From a checkpoint of a small transformer trained on Wikipedia.
Size: 12 layers, width 256, 4 heads of 64 (1 for keys and values), MLP 704 SwiGLU, vocabulary 8192, 12.7M parameters.
Architecture: RMSNorm before each block, rotary positions, no biases in attention or MLP, untied embeddings.
MLP neurons of a small language model. Each row is named by its layer, matrix (gate and up: input weights) and neuron, and shows model dimensions 0-95. Each number is 500 + 50 x the weight over its row's rms, rounded and kept within 0 to 999. Numbers have three digits each. A neuron's up and down rows have the sign that makes its largest values positive.
A block is one neuron, or neurons of one layer that tend to fire together. After each block is what it responds to, as a language model described it from the Wikipedia text at the highest values.

L9.gate26:558526444580496457487441565527582495538461491567474485671458487426515562535459430458492347388413525529572503449500454424540524530488477472475498545544581409444496621520479535419648523535505442513448513476556571513480501498526508524504446401516442565523479505505486472496482462531464557390
L9.up26:483488508500499466526490446550515496434407502549462503516426511430463569522503453440519427408485512524605559458397440594436582607431451485391418497549464449401563472570507531419530536465522515571541500497501441434555463479520429507533472554539444467468499433498546544544487504569484589471
L9.gate66:538514477426379588502531521541491507537440563488439554554465602532491563441545481519551463542586560584543522431508466522509522450538544519509497540454498446498625447509490519449492404551568542506481546555486511509462478565463572474437464538423540543426427526439491420508532561585551484453
L9.up66:523501486500474527488506529450420593490479578514484501491572490435575487405579572522402517489557512461444498549488471531442534537515493529502522544524546603535519496504509524543334470477518478561578592489410516555407477503450550489485501486554385511517520517489428474470606550446577380490
L9.gate102:469505481520466453521492537503467536481419571536475510505392510480499452454488476491591533415444504444573433479468469540516476463465410464543443482475451537452580592523493613561450510515454392475432471465577483515474479455551476495394487405551399403527473545447467519490476579496526552423
L9.up102:588467543480503484438583507537426465445516466465515514481474492505566568404521443466516524457404419468617449437463534585482594457380417549467538519504482432492585561470544590497453513419474521525538481497439395400439420477551517426463466540505460490595509475493512542562468474479501526477
L9.gate120:530526561441576413545491499539436534463494527446520445500489450480522520447545591484479471474462506539552449503523458451468483558548573437518524545472488486483515511508410536505491482555510479519524524420494426548477425525602483504466467569579558571489512535495544496526582535625445480512
L9.up120:495564507540500458528625461545475537508460578479480422487602518547512527561540577505516475437508525490559507525534486460477500443477493532486569545467503501386607540554523491520518542395543466426539561476600505548455433536562483557455501528485502582527585489438456469502556522610511459441
L9.gate235:537518504471564502514530493463470512444512491549569490587494454558543505480572523583463483574496542516476387432508460455457393553493596526467422619487545524429567474494504504436435451553435466485392469501439451432531575469525457482416538559484466591414517542535455520575540444485550535512
L9.up235:531552516486478497455595517556493526541472631500469438468562426511556459607581545470480523507564554533590400499428574532466464450404549554481562486506503468515474559528572497501473434547465512542390498470516400409519531532510537540493505503467493598419557525526434613559482528426494573494
L9.gate404:375517512510504578520454467500444461361484588429520443498501481421494469448490482464508525489448544462523443477468531513380469446456492614523513487481459543420462538492495618460480482509421519465547539509478464441544512366644484458391441443562495605492543550517447407530505458530496445470
L9.up404:527499451502515555521442483562474480506491606522549478497479604526473450488601468426502552516488533428504436566499556572422490478447457549534480476383477627386489436551499535490444490530419435521559563459497500493472512508529518605453462518504511517424507503527380492459538533489453502509
L9.gate610:492467570419561531551494467495485478439422572519468442394434530654541511419570504433546508523410507573515496451461471445518478486436570576467454571423541429501520530478397533475518485565442484476477538485529497419516503523610514525435458500496485544472486509497466468645539555543547460511
L9.up610:527470563390511504567482508445439603563443452621463576486537566470581568516470546394556562454494507455555445430459413586543612550561466457538502516433467472521487535497542528456490508504516504479528520523443493424515435449486540495508528516454472420551530543517449431526549504548574493419
L9.gate681:477499564521464584527480422558499508466465631525479497506478560616499403553571434550496439482573494531612493492486483490431502483461524560359525558533620444471622594453514499458496462498493522468549480480519498504439554386553395508472426522571454479532469532510553529484404507520537571452
L9.up681:554455518495550487606493525497555501451486535606444554454450465522490473536564487507494458470457498380472466465557527506423534522491564510463464563542489536509473548474386498565468540615471472592501448463547459542453419390495519571561468476517455492537579581478511548478422661437499520484
Description: Before upcoming proper name. Tokens right before a name: the "=" opening a new article title after infobox lists, score digits ("4-1 Liverpool"), "known as", "against".

L6.gate71:445593530478518532505471598503567468594482489501481441397445468606546510489476516571474437532520518568486513460521486525530386482532530574482340510491476536463615505556532515470463649483488534437545495472539543529516492487452524554442473447615470460450503568441495568431546492589461607480
L6.up71:547493506454563492509408433498484563505432496513415460563497494499506507479517539563519423460478461507595432579465503480493470574505555512474518444576457463494378501556445458460598460528512575542517535454558531402598538452467440550433501559520524492435428611544478480536527544455471446441
L6.gate202:446541604523469497464559521470520487546448559432452496522434451559487582445615475587498481633570478500510620458538501496545447534551501574456477508413442531429483497548492498595501502465487505403537481562542550560553493499508570581419449507555414543439395567452465519491510460638510515482
L6.up202:511488516483533545500480418447500456512416579534415394485577431510515521508559523460508537510566537523555487512557634424508531452399495537493604468463522516419513520555509473466548620366521511410439504446488495519542508559441494527458503493526544581488480587555477584539570518497556433539
L6.gate295:448565574490398475457498471495490474574479499408508483487483454582603464551481480595504538383487576509450537522489507448520548533470509487515349529509508445397531581476412512481449441570471541508450469499517501469412501503488524479410467535523475439486486476601523487523558535502450387467
L6.up295:588469501568541472534602428487610482461549433513473507454492535478524485496440575447456558510499517479551531447548575512463521608549533504473456461470525549355499479519551462454476461432439420395516574453423523562495416493501532512532481454549503444326496526459437549490538495624407556471
L6.gate363:479473604483543581455538501420548477637371446478542424467484501590540393473533519562483507512464500525539466494416494509520458482562527526530472469517469557567613640528530530524501469523361542499496513544576545519484467553421468506447498525512554477508479441448530486509463414407559494568
L6.up363:563472492528519513491483461464460494452399533427426586461573497527507508331520488504462489562469482573545573632497501524549565501458568521447641506507516528518489466498532485504526500551468439439576536481440471376485444509489454506452508498494572570488569483527415467541546544531461478496
L6.gate380:481538578561559547410490460489408424532490500435477555476494516566578463474578484499563532533544476510514501496474508530465477474608530469525464634468435467537486487504475637573462574427587515455591525516554509492544466469540509495438426491569573555526554508470528567492439568484525530510
L6.up380:540455553516532448457491501414538651539462442482530459550486431563578520486554491473449463493442566411591525513471508496516541456552520503480468510580562378512452565526481484484517447481446469427549481514576491493546383529502452490483515516563534590565409448500466553487512482457408411459
L6.gate434:484576533516477452370466500560473395539491485442524474503504486552562497418517520637447405452471495527562479427468479437486413504584528573425487424496497508509521435480427565564477459557436538496515504538447487450526526438476581578428478415556488547413529525465417510543488513463481512449
L6.up434:496506511486576466500433569554468538541438530524483548515506564590574546469539618580484470458534513523490448439519551497382471514457556511483526510505409595518581458481456423479561457561425452439554545457537378494474499498378573496517546384584544457526469487446451594557503499411557543504
L6.gate524:494589526450497512471437485524514491457423455502560523512490479502468417478512528590481439558525534476545373481510489481446431604481556514555545521459468479461588426571516588490471443467568599470530520523506440459563574404546491541521480571537460531470462586511512600507499545488522569455
L6.up524:373569495433461556531473514540507516543541422468460432507543502513511549511475471608481512523394531537552489498530533497573426501593534530497533390423359470538481477528453471408525540457473538418479567504485515444481614502466507623457437430510582469542446554530495575515491511496527509502
L6.gate646:582552564483555504515510599469504486501505586485418463512407578513497485380511569435448551482523592542539534504494561510537474502454555540488472513473481587545601564526496500455456450516578569397463575483491432464447490568541530554487466471544490516452526515457442528489590464566575488462
L6.up646:425505541501566498570498401373469394517584534497393516548462452477501436434529622513467390487497532500435512571477429489430482437508528423488535411490513516447476506502526550485671473513545471542555507478583515530457465565499521548422476530471458494485451480503529505481551531467522472552
Description: Article-opening copula "is". The verb is or was right after the subject of a Wikipedia lead sentence, as in "Erica cinerea… is a species"; also table-header pipes after Team.

L2.gate52:536483493537385506433473434450516467495530508503430483524488483435560466469577500462533396444458430461564474437425538472426451430431355454448499474368553474486574523500435571425443474499556501546518426452520563454464498482519471455575552437486539450439538502492589542482543536508465529495
L2.up52:464534454538525494457510527417480536542486521485441465557479593466538494547601458596499546479450499513506451472494451544461362535490540526509501449545503487483561466568462473521476600484503460538479526460576460504466474569447520622520511440482486446485497450527510596469500596504528536523
Description: Past-tense endings and counts. Word-final "ed" pieces of split past-tense verbs (balked, co-founded, sparked), plus number words like two or three opening a clause after a comma or period.

L6.gate11:418515436558476460486528545518644497496498491452447462496516504483518529435502512424508470505571589483522541414562418494474452488623515494455405537385545513523434504414533502525593556521404433468463472480415437510467499474475484460458416496532476504517562614462481488493575467506505534530
L6.up11:527397532569594482451572573495509578637412555537514421483507517492508566437473360457488544505462543451543467435485548527489563413512532567484617490442474489574460479561541467565580441526534542471577471497549436558403523501535471425449528473539561541413510468514505518466540568514512465500
L6.gate104:540519510445517482446544476431544460498504427446532457467542463541502502451428419524595471485516575513419404514477525438510427420528464573509440433504422446578479510474532633443544469580537389465512510471477634552510538466531560490406505425477544478472531515490467556530539492523553433511
L6.up104:348480494506470611439462505455484556521496515582528433463478572479558480506482570482470477515532581549503508553486382582434449468507570529527531431546419499549572458457511538510600645437593493460434475548412493553521488507539469482533491526618441512501487481475569501408573469508517474534
L6.gate263:400577555509508520493543566435498499452498488426545507515621484506532504407446488467553539532442594608528530577520499556487463439405445505520566528466598454423514527486507535430456478514558646511472471494534567487471422460600532500538450504453494530529526529587505535468505459461506494613
L6.up263:518510486508583474570529504434492540567460507505506496515565461554512528525508460535487525522473528509607483530486524518467484600416566520498478617481525448562405557510450494554551543478497537467447456518531491554492456532444475393458482449485521522521560526421474512466441444516502534527
L6.gate337:548551464478478531482466456512536506440564509442539484565511523573454485449537527497448483504488525525523585468480503515464533447457496514532401495526488423527528610454473596584522531528506414587511468461513586461547573443535486425466449545507502522378545449415474558508528590507477469499
L6.up337:430458505542540563478489480436487445513514440522479431564552571489522472542587502490589483494476506538415551510460485571347447511518632598517415511512554477507496432486447426526548524448510485532513457524541554474363574399393457482508525469541513500459507462512501552459483496523500441457
L6.gate407:454430470500652519570491608458554475526400539555494486550515549514509464483522529556430494473490428481497489529478467434500496499603531512357449565505454551569484548546541461483555455461521507545578393508447465479637535505471534489475494531458510505563509487478486536508475424498481505486
L6.up407:392502540472430403480475553485463472541473454425499448528480471544528440531495499459436461534498527544455540514468493504471484508471478457491531489536548496514460357430473503473581464364490470459532526484462512466444513478508511486503456500492544495496547464496563420460484531500446524417
L6.gate476:512550492486500477554513522571456448521492530489552500545584408483512499474490407510505455512544517532455470436442532368534457472487516397498540467527511430499447589486425666602460453525495469529540463507475533497452573512509412563507456526482474560518519514553574497574448585511463361538
L6.up476:462491373495523494515567535478550581463530512404327473539529474506434405546528519520425435452508566393517458466529522566437545479573544397521638512494515468455514459583526633501587518414442471494483491542486427489490484435532508581529508446460482427569516489513474520410425448537509461541
L6.gate535:484550505489496471411573483566431485490479487409520538556527529540485470414508520485503520445475547548483477483539437549479452487612483541450524414462559508433468537506418605563499522514442540573489381533428476510494565388545597490516435461436545527414493549511477500530405480510498476489
L6.up535:482485501552468491404586522476520432492491499493486511428535552530441552497549465485409475441528495495487494431495516467381555420512568547472542421512529484448508482536525451553510531467461540588501518474573537477509534482466507500513567475533567473540446426431454515544470486542522517495
L6.gate633:539437444547497565414506469488516491483500428542576476553508463563499586462525525482448544517454460370602573498549497534567502428515536461475454464456453529386501607505511465441449533484488533436483494509549523414407459500461477451503477461524460489459487492491361457452516494541451602452
L6.up633:542506456441465530491413451503517458515558576509449475540433421529378428514547481492495481515535616453496529409553622504426457548480579559442502548393444547511614540505486562470547501497511579558535469457505496417458533450515475443490506485529319404467587529437480547508445522518512442459
Description: Mid-word subword fragments. Middle word pieces right after a short opening piece of a split word, as in su-pp-ression, adm-itt-ed, su-lt-ans; also weakly on scattered other tokens.

L2.gate535:528551499505518460492515564621543429437585581491446520539446474458455463467519507520565513560492496499498554424416382474602530533562513494461454598477410473549518547499536551428465426587419562561560408427417446572509484419504435481523492472609511543557506417510457546556449491582412492461
L2.up535:537518503561570496506526493564493535569489536497399595462576587460471535418476522495427516515494643501521500385524553379468486537447485536503547493423456472487475570523480485435594481477399515547529605499519536479510563427557427472502493476526446552512538504519444409556512500398511486485
Description: Infobox field delimiters. Colons after field names in infobox-style lists (Country:, Party:, year spans in career lists), plus table pipes and coordinate separators; weaker on verbs after to or might in prose (give, protect).

L9.gate80:568625503509503473497528494436522547403447519516455521521502514478466566419504461507479511491535491551502517513523545563418525511485512545411539458490488518508544526466464499427513488491485533543450452468452517572564501429433601466582381408530500542526481474499465425444508479474473541494
L9.up80:577495516507447484521503490507421516526541471401506493335594650513416468599376482404486488522533534624439444603516532512578463553475528493488514440535547509466492574383498466422533613447470513440492461550413488481552500477426641530530527567481466517537452497577504561500555508505446483518
L9.gate133:570542615522497486462546547423447555457453599481477486409470499549476493505559581527628462489581514538467447402580459498487386549500498577507446496563421553448512492547494477404525557572497432450542442479585542486453477352539498509487449435525521437518454579561448515421469474525491548491
L9.up133:524528544457453568493439465463436591492429597468504577421541577458451534516406509479552537426488543522488463575439498483486532516523506519502603424513551569459455525450537555519526517483530480491518514514470576419501564508580591596473464505384590507447498541507562493472504433615509560530
L9.gate148:557496454484401528545441461510413462513499550512528476460528544517472455496561474563581540425506542522514471510516456476494483474546511493461480486472407499477469405461482508523484548529524443493461496451514503462499616590486480620368463491483486502513438531513594575480614503480487542461
L9.up148:529486439491469481517536531450418532588437585484509476535600476561446447550439526487515507435512462480528533549486485465477524562595450442434491484549569545520547509515489384521515509351527554567555484406468450561463483478427544501505468489436632497568485457574603473457539487439519471435
L9.gate215:537547509457519430455501557498445503363516534445564468473542496556526366590504546445530494541412534517512476433576428503499516455595596449501426523545527498485574449523466520522466605473552537522480451485472530475550458465510596456440458412532481524519480480531509469538463506494555436517
L9.up215:632537457512517446562505557466411574451456534496479391455526460578433433649484542507554476474470428441494420490479534440452554501611571557562537485447525475515500416491491517564497587385510651493529538452490443562506538486511564462587479551507471476458422459499424522492448453469490485496
L9.gate286:447528521578452477563536456466447537509433526407531469533486550442496456430484483507514352486530414486481476560542440521584393450501496512488453467471456548502469445429435565519572499568480483465415468422515479503515544463506542521456490538530413553460463551470543578450481474576540430495
L9.up286:434579437485526446472476560523496523524537475490501433454535456406463506493459564481579540416540543511466429524508497484571467406509531436568525524546476480564492526505515551496471539502526499517531515437432494524451471392486507527534460508445587513460545537536465555444532523491560425497
L9.gate363:486590534537543499544439487507478383547508528467564462462591587526519434538511491471564458547546485574524522541496489450436500480572510459502478458467459563514461515558481567497473492456511411552497475497401471673428605499601509536425412523545511527377441532532562513456423494481531549522
L9.up363:447491573554517490486423518474531521465543564498604480513551530571582586456446492408527513510491486462540505478491484552455489392428462474477532529493527454466507462492455462577517472518561468499521527473424458474500458415629616392479496474558480607440491508445462444511494558445490606459
L9.gate407:515523594602495513498518534602481537469525451437521580495528508507488448439555510461493479502462601585454542448474459452482441479596541518493518534574535543474457435445466511408508559487439538497459479504471563584542449406497477556504444464481462469488440543543566519472464478557506518448
L9.up407:596503511597446480421553509468483462456500527488396512599460398521491462484486539547490406500454523481511477600449489460472455454588602593501560487626581516568485543559521495507522534433461536574607505593367476473475471419430554513468521480478534543513526469508525529541469548449539550468
L9.gate646:528613526522446487486504551445576539503501537471475444462347476548518487498430494447387441568444444626504464398520550471498502554476584524509538451529488484510471449478416470457478549495521553475440535440420523460530383466508445521539450474517536490493527536536471581493468460511433593529
L9.up646:523406484508433459558414491528525504490430422519404540441506404490424489516621447496478600530446566421487532469425464386540532532451439474478555470486494464441535568413417488528448528440417436465494559492498505496496520480530513481510494444494554563505400534503503482476530550557414554606
Description: Table pipes after numbers. Pipe separators right after numeric cells in wiki tables, especially after vote percentages in election results (52.1 |) and sports stats; also mid-word fragments like str-et-ch, cl-ima-x, Sc-ola-r.

L9.gate147:482514553555483571521570432482474402421509553591482542455521446516553404477520524452475470397597502505443485454426472490443425540584493536460440448499407510495531470500409535483558550517491384423462516506416455639491513499602466528481450515535421524454494589605470430494552470490531505535
L9.up147:612507559587457505529506511496563390450560596539555553504436506466534361538447514416524589457508513504480568482476417461458554504539517544573438486564438478611472400430483525428500569550512479619458440424485484547513475530515490503518508512485489470520509449524521500535529520492567487585
L9.gate150:512513601490449477482453482544484503460438544485523456581557452506575544473415480474493440512523458570468481473534533508504475472520546457487567496470464532486425517406483680569492530530528508541516429451486460502496563505467552524484462535499630487496525676583421540583567498458459465409
L9.up150:411573613503538507476484514498520415557469477475508510576481511557603480532517534497422511507442449547515567497553471525556520491567497513498407541518439459560377493508494539530518434525576465532415479466473473522476553469505393546552492542558513420555546504484410521546573550538566465563
L9.gate206:475525503441499496530436542534465407532509441573558532569480383441529430475488539492441498414557465452607530547457498505472494523592470446623570456379492510470463506508567585457509480425478554578451493540508397482505534475543492461500438494552562507362510571539521514466444514555511595497
L9.up206:508480503540485492588546446499512489484488475419611518551506615463491432503483518474517448581484454493448511543527590470482490481546556470523545489485459497373465504488473557541505529503521510448487481516552555592354456592478513259496495542547433489525529516451569507564511486546440516491
L9.gate342:511442488492568479526456587542518476497478460491408519524469461523487501536559463539456465446485390460570501488478560529475515535485531526506610558502526511410546444485496455531464460417456547459501484464401527556491548518483511490507415490500548424528542488539509532546407379583443524429
L9.up342:482486499545479488536508478495545441454452492555564430580503513518465437564531535420533407570493515487470475483496510471494503537542510533513514547538500462429544530466510636468414457426509454573368512432586500488440556563509491464525497543506525498502607489526458484515490539411485567434
L9.gate345:542516447516486491507446535525472412553559533445542519629415552528560443553582537461534435469494452495500509469486521474475471456511435580563501444532490508555513459559515552396509591503519520572437488590436392568534509487552495455517451403538463517489465526517560594493481497498462455434
L9.up345:588492411454551444540503460493552474505406488545537615547482505431483490480519463517461539435586434547523578476471473499501527634560489495462463546506446562512462473482456548550498467499514548517507454448498442486455449549438518538519482448576514483495562514438427535526500544486527553536
L9.gate364:489471520502502530529486517515443458456477434518565608500488518443568455548484480501453485583568562491533488400600567557530552455509505539548515560508486511477437488521494504456522514465466495585490533652482564499470556525463499563555442514600600514400464522522425547507535395478450589469
L9.up364:503523451548488443571494536525532483542447565451514621536447411402562464535510483517408423415530492500533495484460477498509486551450454418577517486506521607510481370420531513412518471465482574525478456483466484536546541449582527522560496561505529476469606511438484552478434542497486461512
L9.gate365:558524517532431515540503424507528513538518465460492465534547581432522471485539452504410402390504544563483436535539522538504596522651524481542439488506470532544387460466495641462497569493517530538504486440437373527385451458459481521465483476539507510500513580496430526581497521533460558420
L9.up365:609539454537497385412503464428454507392500555468535521449479497468475493532507469503489543437571481538518481512547544458454573547491539471497464507484544556499502576519512450558494528516574478486481542483390547497448474515504488566447518528424540515550580554433433462481396434564505443438
L9.gate436:533568492518408484460541562507491453435478415486538462586529424478530565470546439466395525489539510552559517507536548492478397470499472575442494603531506439436456540475539598459504469406400439521435498477471529431530492407474458536521476556464593505559505379602484504516424527565525554458
L9.up436:402496466498508551516542581494408490560490573458437492547552560489611482587519454486465438515568516515523461442495553472442515577530588486431471619504503582475618492568567523504485540442492502449450490556539485471493580458460460571525507438558562403542470526563534572443537403491374496522
Description: Mid-word subword fragments. Middle fragments of long multi-piece Latinate words, right after the opening piece, such as Exp-ed-ition, occ-up-ancy, comp-ila-tion.